{"head_dim": 128, "norm_eps": 1e-05, "positions": "learned", "optimizer": "muon_variant", "lr": 0.0063, "doc_mask": true}
MLP neurons of a small language model. Each row is named by its layer, matrix (up: input weights) and neuron, and shows model dimensions 0-255. Each number is 500 + 50 x the weight over its row's rms, rounded and kept within 0 to 999. Numbers have three digits each.
After each neuron's rows, "fires after" lists the tokens most often just before its 100 highest values on Wikipedia text that the model never trained on; "fires on" lists the tokens most often at its 100 highest values on Wikipedia text that the model never trained on.

L2.up1595:543462500495474472415539466488582527521504465534520560477533519487469464470533567553516662502514525527558507491448544476527492458479557452526524506522522452533571548608484591483470500434514527490441496449515486417520550538535460525406531523421507442527420426491522522436527500550456564476467451342540622540474495414507466512553563464521484428467581527507435541516494412452457560487504503556518376490503440419539496500435486538509501507507595551414452561538507542466477547455502484523512510542381501470543510527524487518464493516488381479557564505447558505602503426454514418526519546539479496476445496489462541550441423458574580492478581502551478526546527471419496548499447493517409442418487453358577495484580479484519514533590572422529415550482502552493457497531466474
fires after: " |", "|", "  "
fires on: "  ", "iting"

L2.up233:476600452455477468585495483427491575479532644566558502500545367510498483476528537473451550488526545438510561479533596460513407515556414476520548426473542551471461552450486536543564573528496433526426545519494538505482579494472510444473527535444557580663576588449521558478457587549516452499500471560574507520465502473507602422493478464492544560432527567520483453511526468479573534500466466509458525517467500359461372579475500458476516485480515546552589470501442499397479405550502520522446495492459498539497511542577485468472517549508533404524475497406451476397518470531509510518543399515550437430412511482473529490456458466467512595447562592458472491528524477598432485476520468515519532572487500589539472423509563460529543368478477486558495416537524453562518479585423516
fires after: "=", "\n\n", "|", " |"
fires on: "=", "\n\n", "South"

L2.up1374:427566542506516510453448485459520565466440421456500530431344484477527505495527503546480689522598527499411439569462516488557566566570484466546469464511549577487512439450538587468433464475518467565505507462512476542450566508484469501499407444510454518448528445512484452483514471513438463525478476567484370501450452387443546531610503581513461501463458463530507536484475494415547463502422557531546488392486477515323565479615510550550547465478591474481526530527480465373522540516547433482468487547425557472552498445541455589488494548601420583540418480411426474547452388541516508451500537471499400485414480386511496517504455529452607490549447474530440478519433590444499422517493457445524523575464543457597546551563530543583518530602480470552571524554474441524572566430584537
fires after: " |", "|"
fires on: "\n"

L2.up2019:492533425542513480506401480410483551435507470451420508454494525577523467533484512434468541486602458504523521508482470414435483574460500469522544566503519617516514522477438331468423542428528507433477577473544472517564501493439440501572493547434540592460488398465539595536465445404494486513492439533393460485544550392508505549502573559456569475476514515550496547475477532505519511512472525504471481578564603454510465622512533556513490449538441505571596515522441583481601528502560652568435448559407544426607450465574475465481454567452523469452495514537457499454450534520484427495514575540476503472462576485449504493560602518597489523553501474491506619465455527457506561531519423490449422564514379546542495503472482454457490502433510518559531506516585508534496516448553444
fires after: " |", "|"
fires on: "\n"

L2.up665:472525479451381453488582508530509461448455518441507434482521446470497513555515542547532499464488582355515482433358498506489498532488506489499532577479544490498449527489531633454499526407450527503490514465526487492528463476458489501447498554477632496506537481489463525431508533530525552386558418513566548405512503431487400546490459601536496512474549540456480566489595511476436488506540515584525575478516503474493425582443485419549489438538485485559433581535522706517522482503408552492521519536456591527528486461493516426470394577395490456429477491483447449581490535388400496394489511501523484425565415455533479557491620501404470515628558495455563513489525482474518522424528496490565533491502458504500569359477569579431468500482540492532538451513497541510585481540459405
fires after: "  ", "\n", "=", "-", "\n\n", " Fl"
fires on: "|", "=", "ame"

L2.up2304:553586544452529541484500536456508504456520532506426523404665482540479539528489586534448513444497499566596577502410499544524509469514466465544459581584602481549486529509558443588500448395435450519493497473550515484413544522517431441548517525484567487501550502536482470491510522529475430489498488537479445493613433520465422507462533496536560528498534439533420507572414419417475472539559477383549489354510477532542471529513435480451503634436611525468525475570564600524554596513453445494453532538429450496544520481575547589466476415511539495516485466508477512577563504469503557458466475443469506558455561427559562582471551467505522540462476504534513510431500470520478533398540415514560522517506442492497484524555555590511525529529435528467457471498619525517538680565438432
fires after: " |", ".", "|", " he"
fires on: "\n", "\n\n", " State", "est"

L2.up167:453457542524495561505513404526498450471501562450571455449473457472607501539418485542531525549515441440523540542449548450496557480554533505402513393445533550570464428545514435480487471367507506552565529504478495512533494521571499527534527504583504506452465570471448528538555533466554430480485537473488551526490592424636510530469458559567452432538541548508527549541513480478466564501490505515591522537492445487526529502421526562504529491599565493446467464530497453539406462440453508458468549513428559471578489537448554520526462565412473501545558479496458434529577499492469436467492471528491475515489435587462593431483527453464587513539548550453495450488555452503514438413427566500587460469534584467447452474468568464537424512574518469530496450491533480503523515420494516
fires after: " |", "|", "V", "ar"
fires on: "  ", "B", " Ad"

L2.up1646:516612504352529397527466545516450475531516438513497543470472429539517509464548477531533535520552487546470396448510500430507475449559501543506563617468541499472461496515504508596531496587481467477542464417561343557465547563515579485569533621464546536408542523523543482457507468427577385467536524523465492534567523512522438559562457471535407496479585494507452576497484303506441429422430483463481514510432493501586442561509484431548537471447507526441577482562474512394595556479537561499477564494495418460536527460536499532501518565558595542546550521579468467476463487474530563514550475401505521499462490521472474529500494458494562514514539514518396435479491501493533420553476467518440521590531476508500424532452590470535447604527526525559465495537583493410616519507482552
fires after: " |", "|", " dis"
fires on: "\n", "mi", " +", " –", " -"

L2.up1699:531479432389429499573549513435553419494600458501456460468525521526559462514425480547535511593466541469475510457555553520474397540513498473546508534548499537518451500617548417531473536593532404496442492628558448490480544465578501565495445432433467497559345413477569475625518577501481363516490424462460559495627420497436454567494507550491483575502544523526560518535500484546563469520499551581476599500482482486493317448490517469449500564491482520491527556461521545500438480503623510577503480474508498487484437546590446549423487535494464379546657620568486491580516508487441582453536417482547436543471476495488541495526560490526493504515505428536443522460503511493534485431488585576438491554596517588494486494491529461452440406434466442454456508507489542505451426405464519
fires after: " |"
fires on: " 5", " 35", " 3", " 36", " 33", " 7"